python train.py --num_attention_heads=6 --num_key_value_heads=6 --head_dim=64 --norm_eps=1e-06 --bias="all" --init_std_qkv=0.0207 --beta1=0.9 --decay_fraction=0.675 --final_lr_fraction=0.05
MLP neurons of a small language model. Each row is named by its layer, matrix (down: output weights) and neuron, and shows model dimensions 272-367. Each number is 128 + 32 x the weight over its row's rms, rounded and kept within 0 to 255.
A block is one neuron, or neurons of one layer that tend to fire together. After each block is what it responds to, as a language model described it from the Wikipedia text at the highest values.

L4.down1549 [180 134 104 123  99 119  90 167 109 131 178 161 135 124 136 132 153 102 149 177  72 147 120 137 103 141 114 142 158 113 170 159 176 139 180 148 156 111  98  70 139 146 118 136 134  97 168 101 114 130 142 154 112  81 165 112 156  26  66 104 151  99 110 118 104  36 143 173  79 130 158 156 128 129 167 128 168  87 173 133  96 123  91 126 122 167 106 119 139 130 159 127  87 115 126 226]
Responds to: Boundary after completed phrase. Fires on the token that ends a noun phrase or object and starts more of the clause: commas, dashes, parentheses, and object pronouns like them, it, him.

L2.down192 [152 121  92 161 171  67 103 113 159 120 149 154 139 130 121  92 120  86 183 107 168 104 110 142 122  85 116 114 124 165  91 103 137 143 181 137 119 178 108 127 120 183 113 136 111 118 101 124 107  93 121 147 140 170 196 119 147 112 146 128 150 123 117 106 162  38 170 203 118 154 109 131 152 112 117 131  93 109 153 143 128 151 127 100 200 151 163 105 121 110 118 132 107  74  72 132]
L2.down203 [126 215 125 187 166  93 112 147 143 152 195  57 115 135 130 181  86 103 138 117  51  70  91 142 123 188 177 160 145 127 126 148  85 111 115 133 104 144 100 106  72 128 161  95 133  92 199  92  81  92 107 115 180 142 127 148 114 107 134 184 131 115 145 124 106  99 132 124 111 138 124 125 148 106 158 129 199 193 114 146 128 151 147 115 115 117 137  84 164 134 149 109 126 100 111 133]
L2.down423 [135 162 132 130 195  92 123 155  82  93 123  61 127 130 129  94  74 106 186 147 153 144 121  93 148 113 151 121 134 157 129 102  60 140  98 136 121 194 126 154 143 105 153 164 174 177 115 133 124  90  98  28  91 141 135 135  80 128 122 107 109  86 159 182 130 144 132 129 163  88 111 206 152 131 125 192 144 146 133 150 151 192 191 167 127  90 108 132 151 105 134  79 151  98  80 135]
L2.down910 [ 87 164 123 173 167 105 175 156 116 118 127 137 107  90 121 142 165  77 147  92 122 114 123 120 117 138 109 126 133 102 123  85 126 156 108 115  64 109 120 142 136 157 120 106 125 107  90 173 129 109  41 102 161 139 167 113 152 108 157 189  91  95 101 113 127 173 147 205 154 157  78  58 132 120 159 139 104 148  79  77 106  92 111 135 190 111 132 175 152 116  88 150 150  77 116 160]
L2.down1150 [ 57 204 125  81 143 128 153 113 132 113 160 150 165 107 121 153 104 124 209 135 187 148 136 140 118 144  93 177 167 109  92 107 162 176 130  90 162  85 111  95 145 169 122 122 185 109  93  90 121 100 146 116 102 170 116 136 146 183 100 151 146  87 121 146 179 195 128 196 110 100 201 118 135 122 116 121  66  97  86  87 156 188 120 135 141 109 148 156 162 151 139 103 166 148  89 133]
L2.down2230 [106 186 178 133 143 171 160 119 140  97 132  94 139 145 113  86 150  63 157 103 143 170  92 165 148  93 109  94 135  80 135 130 209 140 136 148 101  90 119 112 168 143 116 131  98  56 118 111 149  67 129 152 114  97 122 142 111 134 183 109 172 206 164 123 133 118 105 143  96 121 164 103 162 132 164 112  95  93 101 124 107  88 163 127 157 110 153 130 146 134 146 106 168  68 124 133]
L2.down2618 [ 91 121 153 130 119 141 170 113 165 103  97 137 152 128 170 109 166 124 136  67 145 116  57 142 145 157 138 108 152 124 114 106 150 191 135 114  82  86 109 133 156 129 178 115 149 127 189 148 172 148 102 145  86 116 162 129 125 120 123 196  98 145 107 155 144 114 171 100 134 158 155 130 102 132 166 140  97 165 123 135 140  97 193 123 143  96  93 112 127 135 146 132 183 142  98 145]
L2.down3038 [135 223 128 193 101 110 166 152  96 144  72 121 158  43 109 165 115 207 115 109 108 140 136 163 175 165 129  91 150 127 124 110 177 155 123 151 125 135 110 114 140 154 116  69  97 167 104 166 133 138 123 124 148 121 144 140 127 112 139 132  77 194  50  85 180 104 164  71 124 122 179 100  97 177 112  82 127 145 139 107 113  63 110 127 154 186 153  71 155 138 148 138 179 132 163 146]
Responds to: Numbers in scores and stats. Number tokens completing a quantity, especially sports scores after an en dash (37–29, 7–11), decimal parts (9.4, 1:59.30), and counts such as 19 appearances.

L2.down1232 [118 126  72 110 104 134 155  83 126 124 152 101 132 151 162 204 148  99 142 159  68 117 155 169 130  90 153 140 108 152 118 138  80 176 135 132 162 132 168 118  58 135 164 114 115  65  70 138  80  78  95 124 148 146 176 174 135 103 146 127 129 114 158 140  92 159  91 142  81  93 114 113 143 120 157  99 146 108  85 105 149  79  93 111 128 104 163  88 109 136 133 114 193 201 115  83]
L2.down1551 [132 166 143 135 175 157 178 130 136 108 118  71  85 138 174 136 129 111 153 104  84 152 116 126 101 146 150 147 101 119  68  88  71 169 128 123 161 148 123 141 164 123 143  90 130 124  99 120 130 120 123 145 134 148  93  83 125 114 138 175 171 123 114 146 214 130  88 150  89 104 162 107 118 143  93 171 196 167 135 149 118 174 220  95 127 151  60 109 143 117 135 103 109 123 142 150]
L2.down1849 [115 107  99 125 171 181 167 142 182 107 143 106  90 137 119 118  98  44 106 125  73  61 100 144 170  89 140 161 118 110 108 103  97 168 127 105 211 135 164 142 156 146 191 134 138 110 117  79  66 144 113 128 112 145 196 204 146 134  95 157 186 107 147 116 161 108 180  96  97  98  84 127 167 176 181 129 124  93 132  82 117 158 110  66 141 117  88 149 125 157 214 132 109 176 189 152]
L2.down2273 [150  90 123 163  73 156 114 149 135  96 143 136 100 120 115 119 162 134 159 158  88  83  80 131 140 104 164 106 133 149 118 159 127 109 212 164 166 132 154 152  92 101 135  76 116  99 112 107  68  91 153 117  94  81 125  74 100 123 166 107 141 112 197 108 141 156  64 153 104 137  88 128 166 143 178 185 104 166 105 148 132  70  72 157 103 105 137  71  64 167 165  79  88 157  91  73]
L2.down2377 [107 113 151 116 104 204 157 155 144 148 120 134 101 126 155 125 183 105 110  88 116 135 112 120 190 132 102 162  66 118 103 124 129 154  97 114 156  92 164  92 132 139 180  97  91  86 136 130 137  89 169 117 111 107  82 183 147 124 111 176 122 162  34 111 155 151 123 137 125  70 124 162 181 193 172  69 156 168 183  74 150 166 163 125  84 128 146 134 135 140  80 116 100 154 178 198]
L2.down2568 [134 153  85 160  94 141 154 122 110  90 157  95 123 115 150 207 147 123 108 101  70 115  79  84 173 129 149 102  99 132 129 130 106 150 110 170 164 203 181 147  98  85 202 118  72  83 119 144 100   0 146 179 136 155 123 121 159  96 162 114 114 107 122  75 111 172  99 128 144 106  95 135 151 117 160 129  91 112 103 135 121  72 173 133 111 164 158  98  79 153 133 103 141 134 159  85]
L2.down2659 [ 39 114 107 125 163 140 125 124 105 159 131 135 136  81 148 208 105 112  99  78 162 106 142 157 130 135 114 134  93 138  92  97 102  91 168 143 138  95 173 173 183 144 143 119 106  70 158 155 162 104  75 127 130  69  99 174 188 134 136 169 131 106 160  57 141  68  94 164  74 124 102 116 126  67 114 150  74 136 115  76 102 146 102 144 184 127 129 107  99 137 170 107 112  83  73 186]
L2.down2661 [ 72 155 128 149 132 168  97  99 157 160 126 159 128  65 106 128  82 158 114 150 111 125  67 114 127 138 130  84 120 118 127 186  88 125  97 155 127 167 143 135 176 113 137 113 155 127 113 104 159  46 112 169 133 103 104 113 149 100 134  95 113 101 123  67 195 120 117 138 106 145 175 140 124 144 137  97 150 110  95 123 137  49 137  83 145 136 121  74 121 165 131  75 150 150 109 138]
Responds to: Foreign name word-pieces. Mid- or end-of-word pieces inside non-English proper names, often accented vowels or Spanish/Italian endings, e.g. Fernández, Pueyrredón, Catanzaro.

L4.down1847 [147 146 149 144 131 142 168  84 220 115 113 115  98 136 153  86  90 152 112 142 119 154 143 113  81 141  70  98 105 131  95 163 129  99 127 129  80 124 104 129 169  76 163 194 113 152 162 208 143 161 171 107 102 150 116 146 153 203 137  91 126 150 123  92 122  84 113 166 170  97 104 144  74  80  87 112 122 121  80 119 153 148 191 134 102 141  35  95  90 175 142 149 118  92  76 132]
Responds to: Wikitable first-cell entries. First cell of a wiki table row right after the pipe (row numbers, headers like Title, names) plus second parts of names (Colonel, Albert).

L2.down31 [140 117  81 100 109 145 106 127 171 116  76  82 138 141  70  76  93  61 119 105 114 161 192 143 155 139 121 170 151 188 102 117 166  92 141 126 117  50 105 117  79 116  92 145 213  77 108 138 135  78 158 140 119 107 127  85 113 149 158 117 108 138 118  94  95  87  92 115 163 129 101 186  69 137 135 135 209 113 126 189 110 151 146 121 165 114 143 120 163 108  88 133 147 152 135 122]
L2.down252 [101 136 112 112 121 133 133 121 122 156 126 108 144 124 108 188 135  68 120 193 131  56 135 111  48 134  92 125  92  70  99  94 121 107 141 141 183 102 140 161 182  88 157 165  61 118 149 142 130 137 105 110 124 111 120 140 154 151 141 128  73 185 196 140  56  94 145 183 162 114 116  67 132  84 105 115 166 123 118 153 136 109 125 176 110 145 206 122 194 168  72 131 145 110 104 109]
L2.down388 [ 61 167 140 190 155 163 134 170 110 163 120 183 171 121 147 167 109 146 147 107  86 112 118 137  96 112 154  64 130 137 123 107 142 152 122 198 136  50 118 134 170 138  87 147 130  73 131 146 158 115 118 179 107 101 139 168 129 116 124  86 128 134  81 131 101 142 151 152  73 102 147  98 145 135 136 128  98  80 149 146 156  93  92 118  84 124 112  79 148 143 131  44  74 105 138  80]
L2.down413 [129 144 109 157 137 122 132  51 144 142 167 155 141 139  80  94 114  95 128 104 122 138 100  74 129  85 114 102  76  72 122 119 157 129 109 124 123 147  86 187 183 173  92 136  66  57 135  54  94 106 115 166 124 107 109 150 103 154 176 108 111 174 173 154  94 111 102 120 138 119 132 156 124 132  32 150 102 146 112 105 138 169 150 136  66 119 142 147 178 100 127 114 175 121 163 138]
L2.down1104 [ 83 157 151  94 145  69 120 130 122 169 101  83 117 134 126 114 141 114 111 120 199 125 149 106 133 129 130 106 154 120 143 131 122  94 128 137 120 197  84 168  92 147  77 159  92  48  46 136 145  79 135 185 176 126 108 124 168 139 141 159 136 141 175 107 124 114 127 113 120  91 133 138 122 100 134  75 125 180  92 117 106 167 139 105 192 161 139 100 118 165 134  82 104 100 174 160]
L2.down1542 [110 138  65  86 201 143 188 116 162 128 139 105 102 143 132 133 130 107  89 161 227 100 101  78 142  95 162 164  69 160  82 100 123 124 172  92 143  87 159 162 190 172 132 108 107 105  86 168 153 136 119 203 172 122 115 141 145 198  91 127 142 173 139 110 107  68 118 172 120 156 140  62 123 176 102  67 130 126 112 114 117 129 177 107  91 142 145 166 122  74  76  94 121 101 168 167]
L2.down1955 [ 89 108 190 162 122 135 171 118 203 100 132 116 188 132 145 123 103 118  97  77 199 158 134 126 122  81 132  61  94 153 109 151 146 154 121 161 146  49 141 127 159 145 131 138 140 152 120 112  77  89 145 150 159  85  77 121 173  94 130 132 107 158 127 134 120  98 140 125 129 183 145 119 104 126 150 131 126 191 155 136 150 144 148 130 123 132 182  58 101 126  90  86 114  76  86 124]
L2.down2201 [118 156  96 159 151  92 165 111 140  90 156 129 123 104 119 122 123 157 160 156 208 120 135 195 104 108 146  98 119 130 148 142 137 163 139 118 168  43 106  82 153 133 133 146 157 114  91 152 133 138 156 159 125 174  80 151 138 201 136 124 138 156  69  98 140 116 131 109  86 181 141  84  79  98  79  75 129  77 112 111 178  97  99 152 119 138 170  86 106 154 123  98 142 111 111 141]
Responds to: Row-start index numbers. First cell of a new table row or list line, usually a rank, number or year right after a line-break pipe, e.g. | 5 |, 22., | 1973.

L7.down816 [190 100 130  33 142 163 199 183 147 100 175 148 204 140 158 152 121 118  84 122 146  90 122 157  97  93 139 157 190 192  93 175 124 134 103 103  92 181 144 163 128  98 187 145 154  92 123 214 106 184 182 181 113 118 120 138 142 157 127 136  84  72 146 113  57 114  96 115 114 125 133  75 189 171 110 127 115 104 111 137 160  99 144 114 172 122 204 119 137 170 136 129 119 121 183  88]
L7.down1288 [149 150 155 171 104  79 133 172  95 109 148 172  67 139 111 176 157 134  95 134 145 114 124 122  75  69 161 204 198 116 113 176 174 174 168 122  51  77 113 123 162 160 134 159 163 168 109 198 143 188 150  85 102 127  94 100 160 145 110 127 134 214 183 133 103 127 212 179  93 154 173  81 167 120 181 197 122 122 141 161 163 105 105 164 125  76 158 129 106 146 130 133  67  66 103 175]
L7.down1485 [100 155 146 147  63 117  98 119 136 128 155 131 150  73  95 154 159  62 169 109 155 127  94 133 103 108 133 168  98 220  62 135 181 180  97 107 110 117 105 151 112 149 158 116 154 127 193 100 122 207 149 110 130 188 137 171 138  88 112 156 111 179 140 139 146 158 134 131 159 148  97 124  95 117 161 143 204  85 108  92 111 131 142 155  95  87 177 115 141 180 108 154  78 108 136 133]
L7.down1578 [127 169 176 141  89 126  68  59 143 110 175 173 109 110 136 116 164  77 130  69 143 188 164 108  96  81 117 129 141  43 166 158 174 115 168 155 171 158 132 117 152 143 115 136  71  85  89  79 182 121 161 111 116 120 136  87 139 118 110 186 135   0 121  88 124 109 132 103 133 136 153 115 133 164 170 110 137 122 146 104 136 175 131 136 108 136 186 152 116 122 126 122 141 117 122 167]
L7.down1638 [147 148  76 100 155 106 121 122 153 168 117 148 144 179 169 121 143 136 105 111 174 125  62 172 159  89 134 106  57  36 139 154 123 146 160 103 115 128 119 125 170 107 140 166 152 151 119  80 141 117 149 139 102 153 205 119 215 113 172 139 111 121 129 127 133 136 176 117 127 142 130  84 112 138 180 130 137 185 133 134 127 116 173 146 145 145 174 144  98 144 101 192 163 132 134  94]
L7.down1662 [180  93 127 162 147 157 115 100 106 148 119  58 160  78  97  91 133 132  65  64 114  74 211 147  56 100 154  89 138 169 177 128 122 103 137 156 136 138 123 162 109 109 121  97  73 120 141 115 118 103 136 137 133 123 144 146 111 140 109 106 117  82 138 104  39 130 107 160 126 138 163 103 147 137  86 186 152 143 127 100  93 125 109 137 137 107 135 137 133 168 237 206 137 118 150 170]
L7.down2007 [148 175 119 107 106 131 101 214 111 111 121 131  79 145 122 130  83  95 123  98  70 136  50  75 129 176 137 122 140 119 143  97 119 134 150  97 120 108 136 157 116 110 195 160 135 120 105 171 114 152 105 121  53 133  48 146 128  87 178 127 111 119 167 170 158 142 121 114 127 179 167  93  76 186 183 139 131 139 119 141 126 128 120 160  99 154 154 135 118 141 116 146  77 125 103  97]
L7.down2402 [164 135 101 111 158 130 129  65 124 160 127  77 178 137  63 111 136 114 110 152  79 153 173 165 116 108 163 120  97 146 182  84 105  99  94 165 133 133 107 199 106 156 113  68 119 135 176 114  77  70 140 161 140 109 116 163 119 120 166 128 129  91 128  75  88 130 104 189  85 151 124  41 154 118 156 137 134 189 113  75 122 116 127 167 119 113  93 185 118 158 196 140 176 165 173  72]
Responds to: Starts of Hispanic names. First piece of proper names, mostly Spanish (Cer-ro, Ronda, Olga, Havana, San Diego, St.), often in tables; also separators and dashes in tables and year ranges.

L7.down6 [ 99  90 117 118 133 151 140 174 103 159 132 140 126 130 138 192 134 151 126 129 179 181 130 152 151 103 131 128 148 156 104 115 143 136 155 135 113 129 114 137 158 106 152 127 164 181  92 141 112 171  50 137 149 143 169  99  95 140 129 106 152  77 112 126 144 136 159 154 111 192 103 137 152 179  91 102 113 152 101 161 136 189 129 140 143 173 107  93 132 101 130 137 102 144 131 111]
L7.down376 [ 85 130 150 129 177 148 147 148 108 123 172 211  70 142  89  74 163 166 119 123 160 116 140 120  97 102 142 131 102 132 100 140 102 128  86 201  80 177 114 101  92 149 109 103 144 165  81 181 141 177  89 121 110 118 102 125  96 104 124  96 151 140 154 207 126 108 138 140  81 144 161 122 135 143  91  85 137 172 160 118 151 157 221 101 154 159  97 161 102 195 157 121  87 135 118 150]
L7.down611 [ 66 144 130 104 151  89 131 140  94 135  92 153 125 193 138  61 135 125 172  91  77 166 176 111  73 103  94 174 165 118 131  52 115 121 130  94  74  92 155  80 146 121 162 154 107 113 179 131 151  93 115 127 167 167 153 133 123 115 180 113 159 142 202 115 133 130 172  77 148 127 129 109 165 117 154  89 102 116 131 134 104  90 144  86 166 128 137 136 186  85 120 137  98 129  87  83]
L7.down642 [ 76 140 185  90  88  62 178 124 105 124  92 126  87  51 132  67  85 176 159 155 128  47 144  97 147 135  74 180 104  84 133  97 146 104 136  83 135  92 153 114 132 131 150 121 110 131 110 141 192 111 140 127 174 182 168 111 163 138 136 147 136 152 165 146 152 139 182 137 133  85 153  89  84  77 197 117 157 108 130  79 145 136 141  79 145 124  97 135 130 161 117 119  41 149 107 139]
L7.down746 [130 169 140 133 102 138 139 196 124 170 155 167 158 146 132 106  48  90 150 120  89 127 131 124 141 191 146 160 137 168  78  91 134  96  56 102 126 151 143 159 114 115 151 130 121 183  76 123  58 172 164 113 130  89 129  71 107 111 136 114 106  97 161 165 180  96  93 152  96 166 149 170 138 119  91 153 104 139 107 117 136 152 115 119 145 124 147 142 118 116 168 143 142  96 135 136]
L7.down2100 [ 59 165 141 170 144 210 120  59 100 122 123 107 156  72  95  72 138 135 122 174 119 110 165 147 101 125 114 192 115 183 158  91 126 103 102 102  67 139 107 135  73 135 124 146  82 191 138 134 136 176 160 164 160 130 164 120 112  40 150 107  74 158 166 166 160  85 126 127 117 175 143 152  90 118 118 115 169 112 100 121 149 185 140 117 115 115 127 104 117 118 152 110 192 103 124  62]
L7.down2857 [112 164 132 186 117 111 189 133 136 120  74 136 110 144  79  54 118 106 134 128 125  95 148 100 123 182  92 137 169 150 156 111 132 137 150 121 120 115  81 107 146 156  81 127 119 176 141 138  73 140  81 112 122 120 150 132 128 147 167  73 110  61 138 137 176 127 120  83 169 146 126 135  83  60  96  97  83 129  80 197 120  70 122  91 123  95 181 139 140 130 117 185 134 133 139 156]
L7.down3064 [ 64 148 159 143  50 169 167 155 129 167 101 135 165  87 132 102 142 131 144 166 140 144  91 176 121 155 140 159 123 143 139 104 212 126 155 105 104 150 134  93 132 128 146 146  99 136 132 108 138 138 160 156 117 108 128  87 135 154 112  87 119  83 197 144 190  76 141 177 120 103 134 161 144  71 124  42 182 141 112 122  92 169 114 110 142 114 110 145 142 129 138 131  76 133 156 176]
Responds to: Causee of a consequence. Last token of a name or pronoun affected by a consequence verb (made Kai, led to Chauvin's, allowed Aquino to), usually followed by to, 's, or being.

L7.down618 [101 129 119 129 120 113 101 167 128  99 117 146 152 104 153 161 145 122  90 101 117 172  71 153  74  81 186  97  61 124 122 125 197  85 164 141 166  81 131 137 114 121 113 144 113  51 148 123 204 127  98 147 121 104 167 106 166 138 101 114 150  90  89 130 173 142 133 219 138 121  91 114  99 124 170 126  96 151  89  73 196  88 112 146 126 150 103  88 135  65 110  80  94  84 142 150]
L7.down694 [139  77  63 101 144 141 155 120  61 161 106 161 137  78 177 131 134  99 163 187 136 141 155 112  94 116 115 144 151  55 118 141 157 121 143 135 115 152 131 133 148 195 147 175 112 174 107 149 140 152 172 182 132 132 144 132 102  49 107 109 105 121 113 123 155 178 111 143 150 107 108 164  85 111 135 155 202 146 151 158 130 175  62 117 144  89  77 142  96 117 173 112 155 122 118  92]
L7.down1071 [110 129 183 108 106 140 114 128 109  84 104 129 139  99 114 152 148 111 119 126  90 164 138 144 100  66 121 143 120 138 130 140 113 143  96 118 136 151  98 153 103  91 138 155 197 117 121 148 123 131  81  87 100 122 143 121  63 149  83 109 119 120 113 130  93 137 111 117 148 106 177 113  96 130  54 143 148 140  93 185 179  80 108 123 109 114 106 113 102  43 121  92 111 131 177 155]
L7.down1175 [ 76 113 131 148 141 138 159 161  31  88  94 109 118  58 133 135  88 115  87  83 140 133  96 175  86 115 172  89 142  39 154 125 104 125 174 159 154 141 139 132  94 173 107 139 113 181 189 152 186  88 122 173  86 144 132 165 160 146 180 185 131 135 129 184 210  96  88 196 151 119 191 132 135 104 143 135 144 149 157 106 121 144  79 124 162 134 136 133  80 110 145 170 130 125 161  94]
L7.down1857 [120 126 121 142 133 189 122 110  55  98 123 111 152  78 145 159 121 140 139 160 145 152 121 120 119 177 122  54 148 121 113 176  84 139 147 123 163 136 119 152 119 133  77 167 113  19 139 136 103 154 123 180 139 127 135 135 211 125 155 117 107  86 133 161 140 163 140 148 111 143 112  98  65  93  74 163 138 255  75  89 147 106 161 165 164 141 147 107 162  92  99 162 157 155 117  81]
L7.down1996 [111  94 150  98 160  96 128 109 132 173 139 127 140 155  84 100 143 107 174  87 139 110 215  77 131  99 188  63 149 109 196 162 147 143 116 117 121 102 164 126  78 177 185 106 128 134 116 131 176 107 118 130 105 135 106 166 134 147 156 108 175 102 120 141 129 123 106 183  86  94  91 192 128 151  98 143 119 121 109 155 150 162 132 144  85 128 128 140 213 149 146 124 103 146  96 115]
L7.down2185 [125 153 187 134 189  67  93 153  88 103 153 156 138 116 183 219 134  74  87 100  94 155 137 124  79  87  92 157  84 126 109 177 177 121 110  91 109 203  96 149 103 130 115 120  95 174 144 136  85 137 162 124 125 124 162 147 123 149 111 115 119  96 114 154 141 124 106 160 178 182  83 159 138  98 144 117  96 157 116 185 140 114 150 126 114 143 146  93 169 115 145 103 153  95 122  95]
L7.down2338 [168  78 119 120 192 170  91  49 105 133 150 110 110 119 144 114  74 180 114 137 140  51 138 102 149 106 143 120 101  90 170 139 160 109 124 106 118 126  91 158 197 179 104 105 132  83 156 138 119  80 111 172 134  92 151 119 127 128 106 175 105 127 152  94 138 180 124 153 157 164 153 146 167 109  65  71 107 198 111 116 106  77 138 129 120 173 111 143 107 114 134 131 136 146 116  88]
Responds to: Table cell values. Tokens filling a cell in pipe-delimited wiki tables, mostly numbers or years at a row's start, e.g. | 1994 |, | 22 |, | 2008 |.

L4.down1674 [120  96 122 133  78 126 137  67  82  76 157 117 111 136 109  77 182 125 110 121  33  88 159 126  80 122 147  87 117 153  81 141 168 100 161 122 112 108 153 150 128 109 118 145  71 135 152 127 118  52 101 177  68 169 152 125 137  81 105 101 129 142 118 152  54 173 146 117  83 126 161  98 185 140 122 155 111 151  93 114  80  74 114 110  99 131 147 104  69 192 142 170 113 133 144 170]
Responds to: Spanish/Romance proper-name pieces. Word-internal pieces of Spanish, Portuguese, Catalan and other Romance names of people and places, often in tables, e.g. Bro|to, Her|rera, Pon|te de Lima.